config.toml
norm_place = "pre"
positions = "rope"
tie_embeddings = false
parallel_block = false
init_std_qkv = 0.0166
init_std_up = 0.0166
init_std_down = 0.00186
optimizer = "adamw"
beta1 = 0.9
lr_head = 0.00436
warmup_steps = 433
final_lr_fraction = 0.0
steps = 13743
dataset = "wikipedia_en"
MLP neurons of a small language model. Each row is named by its layer, matrix (down: output weights) and neuron, and shows model dimensions 256-511. Each number is 128 + 24 x the weight over its row's rms, rounded and kept within 0 to 255. Numbers have three digits each. A neuron's up and down rows have the sign that makes its largest values positive.
A block is one neuron, or neurons of one layer that tend to fire together. After each block is what it responds to, as a language model described it from the Wikipedia text at the highest values.

L6.down436:162040123145159135115136146122140127149107144103103127148113131107124151123146152128133091150148123092096136148104135096109125083161131117081209127184187166108169133128137135087101115126111048160135087110159142105112144177120151151104110140084093138122109135101116157150142130142147110088137117102126164145127112159130112150175130105127110153098134146092104112153107104113128152172095148092091101128124125118129142133136122131140153098158123135119126154154165115098159139122106144137127118119115161128126134175109090154140124140159128109150142141113131145144120153114138133174169139094116167142111115114126114062093156127070152085113125119114117104128162115132127088148131160101118115104109107058165155132118107161149145113134144174164141143110117137108102113162161115
L6.down1270:164121151141125114117139093154147093123143137145111111148119108138135144124139152153121120121144108122100100084102184102148151098102119121125154123125159136112082102144133143097107154162106108127123113115098131121108131181121155173144109133125144140134129159160110086162105196132105150139127123097121137112174141122095113096150131120157128113116119175112103114140138128142151125126101123144106115139132147128118161145135132135140147151139130093130088119121122151100143124170111145119152114147163154142089089158110118157135138104127123146124114166108112164129121123146139112093129107115085135086125150108110165069134119091089103150138143102133087087090115086165099147133095105147136125112125130118202105172142138121135145163113090134137152169143102127089103139163161087
L6.down1311:111135145152115099140113170133135132133136123117112163138157094079146141127169156131140103158141094084148190158125101126129172104096110132116129138131153150128089136155093144116139143149145103123125126119137131129110139113106154141135164171110127145122137123164139089120134140140119201150093136077130127141172162124104118107099178128120098141122128086108107126147100126075124129096144140100123124144134120116151169131123109148159150175176137098150142146188110105121112140138132124073115126117085162149117123135063105132138169112128136127101147137139105095129125096163104107149098127123094121085162133132127125121119086117124112071116139112145146078111089124114112140100092086126154138188118156112176115142129098107149124106128107148145122144123072162128154129127097103
L6.down1834:151148122161120084143136136130131139110116145174158145149143106107139135142144156107134123130105138123059145087136129138144156102125138141078163105154127178092121100154127117121078143138064110116133096109106128140156116158135118127114118156125126149118134157147131097144117148136109143137126134153129109140133154112115103109140147129120124139126137146137152123160146135136128113129146128101139113181122152138126124144128105089162170103152145113086115161109124120105131134141103125091155145157117145114091129129116103148143132080128129180142135126084173167174148116135132099121132092115108114090123148156138174084100133104078136175166104124106129132115101121148145135131077162095135115153144141107150105138150125113124132118135135162117147161068134130109144160114178103
Four-digit year tokens, especially starting rows of tables or list items (| 2007 |, - 2005:), and dates or ranges in prose.

L5.down441:117176130168138119117128127098098128176099187140124083108110100084136161107171159152111091175108110136105148154111150117132145137095139118117141165141171113156111136121097115135124137108129143171119120174107127175134107127075120116124173133143134145183103125160119149128146125123104109091124103128150145133150150147153120163122169129154111110149130134126124086130111129137104152195124108105075121136135107127141137104144116101097125112138132110151127175151111139142091155157151098085117115132112140118117132151137131157158126130137149149136130166114145180163096157147114110141110135098149144125119127083170110107125128123136110119136114106129165103127141156144106123074166079157104101192147111092141112117168126185108157105084131129127128135134171132157132115140102133
L5.down457:118150128187154126117141121105137145148106164130108102136175120120142149146148087129150119118122092121114157153141132148106139072149112147103146102132115141094087112087129134147116162095150134142091133103124123087105127147147124161099155167158132139105120127171107148112111115141144133131101129113134135120104146085112142127077147174149129118106160135141120133119144094087168132123140115071113130106123084123156141125170087166083099121106141160168106147118155163126146109112141130120149135150124116129132154184108101149133147113149144108133165141154148123104098128120107090115149108138135154113114098108145092092135122109135097115157105143131161113142117135116170107124144129123135104122132100100123126105134170150109126138087118126164127130129092119128107135106119166
L5.down779:122135138135114148105104137108092164110140083104137119123189168077110106110143101161107109112109126122083081127129117147125107126120153139121089122165132158171109109109155098144119167088120117128097148130108092133165152151107123113135108104149091160159116132155099132107115094178111120144141081068096124112134115116145129118120161129112124157138138154126114149145126139133139131113125151087131053154112173159103172118117127119149113124153118136159138133141154145121109161083150094114101136156068171152119145105137126164146166093085129142114113125114160108091134098115099083174128100095113168140119115099115118136132107117106103164124139093139139101146152163114123095163153090115143108125137096113167145133121123121151115149085119104093161150151122088129126123128126079
L5.down809:157113141086161129131137155123146121118072126089093131125188124138093106135124151167147118160151128114123177154162088158148101073092159123116141133147116142130128117135149095099117109118155139112143113124091135126140113081168121141126130130143104149152155155122135132096133088132093110119122136099141101124123165139109090112141133115151127126105134145121100107157145116122134113106117144136123139185105152123143122111131110140134105091092120140132131160171127152117100133135132166114143145108130092152100117166114134145118124126146138118150152128124096165119114152119151096169144117160113114111127096116140156080139120122100147138165101166102122116158133122158146115146112143137162123063107137122057076152100134117136123135143154094121077149130153141166131140117099143
L5.down1385:143119126142120132131136126091125081144115133122151080118146107129168122123139156146123148131077145126132147121077133132087118121137135104138122138084087125148143134110122106119114133116148123109161130136123121108103161096143109166135149122092097116115092140131100098098148117170159098097131105132100118179127118118150157106152154127171135139137119096101142106134180116144157085106179135166140103105133128110159115165156112137121115117131128117127117144114144099111177148142145132125129132141128143114114130125139091136168118152126164127142097119179121132120121147106117118085113151120120108137149109131153099175133127156165094121116117152178120084139135132138139125123135124139109105108142105130131129156149103147110131137109114156125159108167099110135123123130100102
L5.down1402:114138161138116088107104136108063134146171135144092118130164083152130098155147164134123083127116128120116101162100091129133132113064169084130143139121111118130133137140142133133136125104146132147119127130120110101135126135127150125102135114164117131091114104184145130168108125169118132130157168113101094093107116108105154069150156140122112131148156104099122121140124134123109145143163138151107158146160142146122092176122141112155139115079142093114159095161088151123142142143162154139138091132123134095117113091120144097129144115132112118089119081199137141133136141136125116132166152110091146107117103153104118162138149163130153158128149220121121096136088106144113113123158103124125097125087138160110120126118117107163132171115137069074125148093139118109143131134153179
L5.down1411:095112145152123121110131143137108121172113141094135128124147121157141131101114122143180091102143090163114171135117114137165106112119167143115137108118107152143080115152103117121124142138091130147101123146128107107122139136078135169164143143111117174110144123131096135098115153134112130113145133098135106165115141153109133122129127112137101141128128134109118076099152133118144135153137101122166097131125132080133123141132164143170120095152158174147099109110157091098137129133130118115111121145123105105105099138096140143145113118163145149136096149157144137133174125138105136068160125134107131142173123160144111154112117139124105144118157161111110142138166131178147138131162103151123122122126121143146131128134105142126128114133136124101125136104147133171120127118115158
L5.down1631:155113110146121126142142105132099126143092140150117121147156111129128131089147124131155123162118126193119149142110117105135091137122134130140128111159117149131129110160119118122122101126106145083126117137113086112120148108116141137145125143099097147117123118108122112104112102131090120071084128149138154112099142108139163126104146110131118115135140119111141100123175132153143121114171115116103071104104112131143142127133136121152135100150131125138149140131132093122144120121144134081080132150133122112104108109171167146122164136119150099100098147170141154155109100168096148128111161103101113144100099144149075118145098176141119178105128130124105103149102141154142133123146130096202124107143115149144127116116092119119120125113123094130142163132145118130130137138087144
Inner or leading parts of multi-word or multi-piece geographic names, such as South Carolina, United States, Ecua-do-r, northeast-ern.

L6.down114:112104165154086125115084139115122133176123102155108066130132150116137115127102091132129135132119094158121116151166148165152115132153114131122164059140139146134141101155149141141130149138094135124138135143126128118154141138090141099154102134112146110172157112162149114120120134136118123131151096096129131131108087131107177102090093123155107174117126131134131166118137156110156124130128122114173164155167116142137149111141132141146098167121130136118106141112157125113126144105137089127091129095057120114126108134080138137168140097125133121114149127109169115116152151126146154081122119136132126132187144126129093156115113116138112129083136116122126093100180131185195132129186158127122112157124143150145131129157148099103133091131147130150114122139118157136172127165095111
L6.down282:125158130098152134114091126151118122110114137123119083092128106149103120125124127090131141127120134155153134181180142140094107111142160132138104109122131123150108177175138109103167146146081135167143157148161125130138158129119109099163106101174158165150127156155157146102153116115113112126172130072158134153112112145156133127146159112158130117152144123076177149137087132151163117112168104104122123124143131142124090140130113148178125116088159157161087137124132125144134101095120144108133116092103138112130151115109119186108112157160142131124114127150123093149148138110113123075127111114126104120187125144112120140125151124151090118131176148140156137137126105176133118140111131155100120170164110160144164100145106116111116118150105103065167111115093160117157098120105130
L6.down634:129135099143146112104138165114084063154112110113130121098146143099131133127131125126130119106116089161152145127125144132111107158140165170090173112125137160124152106125109141147109119145069133146084127153116144146191141163104146186152132157089145131140156114132160156060115124091119087134159133146147147095137134136094119104131094112136113128128111138158112121107120139128154132156098128117154116139122117119151110142158133157114106133147129158111075142140138108106104123120157159121102152109114124115143087136102164104154098119148096124138104138137136127143177138116139165080157121135103138146217144155120090127143114103127143142126118138154156123098121151170134149146153103080134122122109108130130134154144138109114116078139126110151124140134128150125144112127105120
L6.down639:128165086120138145088139136114163074125112141149101113106131161127145175161108107130123143160136108116169144134129126135083150115123108165120131126128136135101131071111074127099136144159143128168074134123089117131103123112112140142121143125133141188147116140117100139123125149142133107150118129121124121131112104121162110129133115104140145133115139135175162121153110199095142127145101126145128129112113132135122086133114097105097129133126117108108111167128122131113155134127157143143118168097132113140114140135116101132141125090119100147144133148140145140152182134123071124062118124130105121100149154148147095118127090105160147110159133141130118096140145164139151152128166133079118095109120114119132125149141132107118079124131149092169086136145138101118163156128084084
Compass words (West, South, east) and similar region or place-name pieces that begin or continue a geographic name, e.g. West Bank, (east), Southgate, Westmead.

L3.down715:150124145123113140187112183141153123147142111122101105130134144136131101142146106176136097103111126130114161143164108132145100142115152131129136124117121152135111114136129143107101125145090148112134101111106100162112168120113116132116133118118183103124112156088131159096131096161128130104096124090137106104108143156134118124154141133072166122109155149172146092127141138117125113104137135084145105119131116096157167120143104103115136116116141138133132132144116151145140139082124123123130137121100109112125160161168155176128133100100130108115090155126133085127096091103104086100103138103105120173118128139160139112128105140167137137076138141119111138169118139092115136126150168160173126108101088176121115126108160114144116108094133101117148140126103153147159137104165146
L3.down1951:126093158125126120170139166128126133142127156123117079117145115154108138124120114126140138100101112173111131146133111117152099127139156133127165105134104176139095112115103146107124120128137136110149113115108068143127172112109146132102142123088159091131121144122123152128129081149115133091116144079119108093089145159113107142158146132116176117129170117146178098142153118098148122098159120105121122123170118134166132124109098118143133104131133141118129158144136131106115152086098153110119126149136137088131133164183128137151150123126137121118104154174134103107106110092116108140084139116142117183105120160161094091107100157141120184082109117120109121139144100108090091133131127148125135118104129160095126117115134133118089119122126136101162118118118109178133142097126145
Middle or final subword pieces of country and place names, such as Ne-pa-l, Ec-ua-dor, Philip-pin-e, and also United States and Hong Kong.

L3.down372:137094102107135150129110173171114132145167171130114116137117122084095120105104121146118113107087147090125075135135139126125126123103116149136174139101104135154107125135130117089125132121143123120120117173130138126134107141171152180129125167095127102165177138127110128127116124128141130116156140135156168137158154152121151131145148113122120136136143092079112183141148131126139156156126149152117150087093143113122108115145130133145158131090127103125122113109135125134164136150139157177113136090100122133109106132137176128145147153129130145141096085099140133107125126149138148189144145138099137092159117109153117126086129166129110091141128115126094134147143107178128132117124139105130090114129110106134174152146148135129143110126123152126133085144148058131113128109142140
L3.down2016:126137139122109134105105130134147118085135144148134140165117114097109165136099109189134121107075082150182072124157150097105129124124141113127168141141153089126139063137123114122117168115103192149145141129130109092167159133113144134172124089118122144149140113114094128160131133181155149095123076160107125127150170139111135138158207136149118153132159128124134117134116143078135188136114092101100166067111150128095140148100165149099128143130112098148168131134108150132135131160134128115109126089156130144140136096154155124135162113114162160125130135105128103114140124146111121156142116140103094124133139118118118091138110143128109134180134120095073103161127122157145163165160152153141120115142150115122110149121166108088155109140148152122140130133153123119169144148137167
Four-digit years, mostly 1990s–2020s, in running text or citations, after in, from, a comma, or a dash, e.g. in 2020, (October 12, 2020).

L3.down1036:129155097162158103134120142103154124124139102127128103106103113163134138148128167131158104116144113152138139156160147120109131162099086077119127133153094114143144131140118083102162130126162113112146153126141168081119107144116130128148093129125112144118153112115112122118120146124128117152142123116101154133113064103132132141125176088158118138137160087150110100179125183148096121159097132137103118123089149135119112166110116113139087155147088119102115124133139186115138106102115164131099150111111111130183116116105124153124152137140091117134162106143136140152178146147126105125138117150124132159165112123116159111162143144102127146120170118121115106166097149112124153106144137117127112080106120128135152174158116124149127113066157134079126101117095148149145107172116133
L3.down1508:150138046132116091136132120087129139127106126117114142137119140116145120157090145118139138164058159124141156153146124102079141132147123082106100147147109098145088104134081088087127132116117080148153128167150178090136096130111113117183130153128158146153114150138128119147115110109131116119146099105148127160145151171113112126104133107156130138172161103113144121118138169123168116151131123099125138055128154131071093121129102108155092158104128139099094134120126106118153164106136138153122131132076137138120106146084151129165129084130101126122161111145136111128154166134175127144122127130109150131191108082111099119137138137134094087160124100145114127130115101152113131092124114131089118072109136103085161149101101127140133143127184145136040157161103153162156122151094091
Sentence-initial determiners and quantifiers, mostly each and every, such as Each stage or In each case, plus first cells of table rows like 1.

L5.down256:110089136163118141147166121119131120132094119124143140145113138083102146132143119163112111126181150108108149107115181120118157131152145107111121120102132137150118128154155126136108141081111123142149111107096107140121126118101158141122118156125129137114121122163132124156110183136129106118131135104153161157129095109129159122155110119159167139110120105136150139145135127105130140123132117107150134112125140131143115146142123112068130146106124124124117111089129106108111126094104132148106129129118105137095101131141146162138107117129094155124146163158127167120126140126111106166112171131132150129108125116153130080082131142130097122142101137164137109133097151176112140128096146109178125079137168112156145155094145158108123108145146136103156124146181157110134081171140075
L5.down263:099131106138129130137151143114129151120144164142110146141130126119137152098127103118139127157129119123095114097150160130105156116163164121127116133154157179164114142123101116146122115128110095141114135108109137118145156155107140164139125125114091122162081129131128124162129127159119113092130131178130135113138098156114104126120127119114104135103134106134120141140127157120112144102134132125135094119099102150145131109151129139097120111148122157118118158098128103156119133127101137148119128109110149099118109139093149133137159094143109147147138115135144147118137108137120137115144136113162107133147096132161107127139092108119122144152094071114117119135135133120141148106112127133142121117143136141118129125146103154104135128180133130139109156163135136087124128160112117
L5.down828:101107135127109131155154130140106122137124110174111165153161147119167148100089130104136147126157084091166106083145175153146133087136114111099148151140147146123082094147133140159109159106194072129074118095127118159140145170147158165079128105085127128130117136171110083150125179113127125150075133119128152146143152094177114096109151132086119098095123154127134128137119121128119109138118098141141100131143139115132167126119123110143118150126143113130154117118155079123122125137155128086129033130113135109128112158119138135134108098157103116125100122141101126119155141160151131103133098143094102084155149089121148130105173154156092142155139109155159127121110101136108149123095125106145145143148135126160095111103094128107159101162123158135113098112105150129111151131127106
L5.down1051:149115136150119096130145123142152129096137143110145135141107110129113153129147185141096111142158107128114116108115142095140127114126139153126127121155153142126095110152114127129124155148065123131109133125107111085130113159126126151124124119120167123112141149154126133192154160147105143119138161081144149142158128136146098097139126149143141116123104135119144132147134150120159120122117104150137115157119141080164147110144140110126156169151128113135113153126117149151119130150108114134129137149140126127103106157123090150137166110163136158150122134116130140114111137148141141114143105125105149087123118127116158101122180099105137129125136144133146081111098103124081129131056127132135137137124140138214110146143125126100151127127110150119140162142144135108091135124139096
L5.down1195:128105099127136123109179109113149126110100120188101122170121107158108124117160138161180136165158112134118107138114135114095144129197106100144145127126145094125115099097144124157108190119133131165100102149137168129085132141101131125073151127107107096088120093132143109145114125119115145140128128135120127136115150106145152141121161141143136081173093135115094160092147126132119119131123119142116125139110133191131153157143128180122123107168128154123188162134149118137136130156137103157088098091100117103139124131103096147089144134098106130114108083144105192124114173137128141141120131129113144128106151080135132092185101143098103130108117132075156144165116084188143105157117118116170114124121148142172120116137100124077159162144133143140162130141043142145128118144123094
L5.down1516:117114142121117147135160103145126152106152112132131108142140110130118118103109124174133153155130113118135152106145111168107152149136068133115131143062140129146105121158176121125128125114134114086145119157135139063106140125125078152114149136096135151123102121129083111138123139108080110140136121130105180147113138103145174149113126134105132072157104136095095128115094149144137159081140103163126114155126174157095120099107141176105118155135118135122127139082080130097146130100150086135153117117107154142106142129102163113118161083128145118137125099153101099116177138154120100093163150117109112155130133086125133183160098104131102107160151115109115122117084090143084128143127104176102125084110153098174116127097087146150134118085151129091138140188159126085121128160122116
L5.down1904:127128116133134138126092161099132136107135162123120151160084127084123153148168140099156109143138135115115127121139194144124135143141127180129136128143142106177144093123159138134158151156122146110132112150147132138084119099120120116125131093125124126155064193160129110127144136103120156092146154143143116130113166109108092132130140185098110150139116104129133113157140114140162107119098123151138114130107120092163169113179139097106152110120141126111115137109141120162151119155155116107126140105202156141122097143122103130144143102155131151115130148130141117102099135156153091108145156130124152146114115118125145163149124060150126080136120121123125081139145145122140090142167173129137131139112155149124171160097127123145143119147150099115119133095136154110096101123149107
L5.down2006:128116143141131128132141123064118150164110145145132166122116112116146161139114096100134146141093118116173118111110139139113133120137138130107135118131146119104096117141096156138137167106135076157141155089090150135141133128123150130074074119116079136127169154181110122106131137188149128128125081107133117134086156152112081089081089146107123137081145155135139136154135157148119131154068119124107096143129141130141121147138146116120149126104132137093150126109103135141124111144173144114141123115106108146133119128157127126166124145110136117151164126097109137120145155111156121146144107166141131136085117107086168108133119086176143071113137117105139178137107162140183091140119102163165123153125120102171114106153157065091144092132139132134086125143141133113151120135136128
Four-digit year tokens in dates, tables, lists and citations (in 2019, ca 1995, 1969–1972), plus day numbers before month names (on 27 February).

L6.down884:107111160137160132124145124142125133144153144126144134134112077134160161174170092125153118123158114104091130168089128155095091145146150152132073162145147136122119150121145135130152126094100115136180172123104124160148158170113154138172116139120152110134155089131103124099136149135134139088099132111117125133121099092122122136121148106137104155104119157110122126091122170132123145171119103092097150145156147108158153125122122136102163086120137124093131085138139118110133113134157110142162141150140156108156162125143126126164105138148129151128127104171168126119141137113136077128128137091134162146093153136096122107089117121144126107088120142162152119142081135094156134077132108162065104140106130129104120141087155129100132122128154134150153169116142092146124152138074106
L6.down1539:114117118154143142163146140143138101143103162109082142132108101120157131099124149135112166088142143092166169177157144130131112135164098125130105143130151133153112130115054123163135121156176108080124126128098138097090105105150117174150127175168141145143087121116114152132162104124123096160148121090131164094196104135130163126115110128157109127141168122130141132138101178116139121162155148168144097109121118125162139143138125155087139147125096097127128142121125116123133105111127135125116182132075128131114141114127136138194119123143118162186145144144131140119138087108105138112140163142138122112120136172110139139154141128147128133123141151103130134157093104098156121100133114095147119141171137142108194135145137146105072131171129096146097139159109126120096139132096135
L6.down1853:138105123146138168124125110114161144124129118151111126133108141106107094160168094128129109127141117129131147183152155121117130109087125082142107185169116113084115080109130124124153150152066110088132161107163125142124101131140158138139118164136108206109139137110134147107088164151099115158114096127130163114121110145094170136132142114103159145136154132143135125129090141159141143121158135120126161127114163131141124147108098141139100156128161171093149151141125147091118147136098147135116129121139115138144099113105147120144115126176123129161153122138103154152160100116153122106145109158104121177162130143102175098142121166105132144137137102117114127125136148141117109163120152128181131126172127134130143134164092104127138107118123103084105144148135117137123181123138111
L6.down1932:144109136142121126122122155125151120136101138136155087102150122134123092122133112165114139150146120055114107081133132155142127136177128142140090135136210118117118140123095159148115136130091085135129149140115130104109124123128136114109127117089105151150135085154109118077092128123149118157127110130137148147142139111161127141150117126116099116125148130095103090143160161145146163150115118143138117124121138115134160115118090082119137140109128149109123138146128135106107101162118158173129157138116068103153141104135151131128096122143112131133154145088139139155161167149124096115132122097163142118120071134170108126110120153164129119134109166129122101092139141112089105138117102124088108069123129130147109114122117137121138109157145136135129162158156117105105122102125122
Determiners or quantifiers that open a new sentence after a period, such as One, Each, A, This; weaker on first tokens of list or table fields.

L5.down65:149128136137161086125096079115151154153137160128113101160124113175140121159127132164159112128135119153186100113137150120133145145119124124125126159155122138129125094149118088122118184129119128109105149121109163135155114132124096140146084144117154144116178131100130124148112115108137108129113133145126132149161106112123116127089130118164182108131153114153125109161110183135106136148159095135104110128117103125130101136105125133164140137107124155178086146144122102109102125130123145126134121127104117144179109111111118141123128150153122133167157106117108131142178103118112128139147106133133115112176093106138152099143160140133144143141182118099119118128129138146125142137103116151095073102128138129138178115135134135162172098124146142127117111146097095119116120157104147
L5.down972:182169104105130125142141120103128113160144109122146118136145123122127141135140154121134095117086133131136120156129104137113144146148139150130133136103095149115118099101119118149146173076121152149124139113062129148145096127121117128134128115155151128114128148105130136159129130121106103155113119140157123165164140117129093104095108091127118135127134111118118086103142150123156150139131114133123146148122144155127116162123115136176142122128164133156122081132113140136105137138122110101137142139141124152144126100124155104101123114118152153155108141117140125145188125166143132092131103135118128120143129114122129112150132164113141130163119109076136113099104121104140158133113137109133128122124132137140181125085125132130161099118127133085148138137103115150111105147135142
L5.down1085:128126094143079078111119141112128107155107128131102162127114135144129121144135110157137155141131095101142162138136162099106131122133112087107110186169147128132090134110139105112103105147105140108110135150136119110148118115125141113124082118148098206103126140160128129150086155138165131163094108144127145131153113122126140120152145059153134147126147129122106127161107149165161120134123114104141108100101155122157120150104144066133134141148153147114098096132117082151100125130117164103123136120100121088120101136138120164104133116131119150124120144142095137153156100124140109133138086142133109167205115165108177088139107105126148120158133134131120132143106154112118110153126089149136114146133158128169129121153144126124132136153136159133121141107103115123144120179105152
L5.down1202:107150144106123124102102118075092129148119127127121123127082135172111091159108126147183144086108126144088104122120147153130139134127148141131135148106113149160139120150121176104117116169129092141121138121121128115132152127161128186130123146163127124106135126161131110142115104128140115157138119128138141181113148127142124137124054124132121107110142106154158118111132086150137140079151131160128134139094104119148129138081114126097145153136152125124116099111111120105113095103142147117146128087128132092099128115124107103136099122168120123139154159115117137139164126143142083102135113132156150129118138153135143145115120120121098141120134154109141127153139128089129111137183134116128156089141154124131133169109169117121146113085157140114145160121116195138120143160091156
L5.down1419:141128135087082127148121106120112110134146110105129110089117104140154131108112128105144117142079144112157109123127116163162166142109129162125127090152133129100134126117129074171139122134201120144146162152116137140168158119074133162105123108135141142143125076127153151109129159136115155162097130132129114069149134134098088105148126143109110147125098085154160132166112130114163098114113097075125133108128117151127126126108150150166112114174141165163165153137147109087153116114164146139112135138152135123128178121127147135115103138159117126114160118098120118145093151130110130096118160178131115133136142136161093127157097146146140118160147119131130132128144171070104160138122108137139176133133132114118168101119129102139117143144147136157125118087118170185093081134140076
L5.down1467:089132106162139150133159122135160098097143135113135101133114100081136158152123135161096134143143076113119118142100147135130156166089128140120118155123159162163137130150136150121152134125065129094100138148129141176068148163188124112144157130125150136083123109094163154116099124118154141133092121104126135140141147082121135085112073109103131126102129153094146124156106136137119122108155166074085079178148085120112135122120123120111145125129154171073089157126114120128100125082139115139111128104120098156164112164116147146085116112121123124152153150146107162146123095125100121113126108111128112112119134138132171121123122103089089126165132181155104125150169159108109144140120119129144129145135114141132103111109183090141163127103095141150109117127111108133116132125143146
L5.down1534:131141064151159159154102135135145122149161128111093139165148115144183100119143141129196128116141110156131147125153185133111120141090137135140138158143119132113131110134099134122098143134176121135129139144133145090138140088128115147159088121127121141147111099125158127129105125124090108122113161122128160104132147142120107111130110117164109114157141132126135116156132185189130110140159110172113100125145161100119133133142124056155117132162112147079113127137132112106143096104105161123133139133132126131142096122067109122100099137112109119134143128125126126147157149162129114133108127129127064161158138138123138081156117157106118154121149115129117097138119147116088114124089133156173112113092125160161118145144102088141122100103176114121134123122088135128111124141135147
L5.down2034:151133143110143136124106108098140136138139114187127147128140141192111114157124144184129104120151154054143154088150102102170127134135117110090137154120090175157125125144116116160133120117088101164135127114102146095133117063145099159153106137125137123136120148153108149136170085113129113113117116150157101155131094102139136097132159097127145113105146123147168135104118110125117119141137136143112150136130127107136144089072150137098123133113124120143125103121158122140143126116079161113127126113079106122093076100106160122180130100103080136127127129145129120132127110160164153156102104143169128092141147117130167148144124168135138161122122133116102112150125141093089120137121134127124111097126153115114127177100129134155130101141122077108090119128154091154103134106147155
Function words that set scope or modality before a noun or verb, chiefly every, all, no and each, plus modals like would, could, may.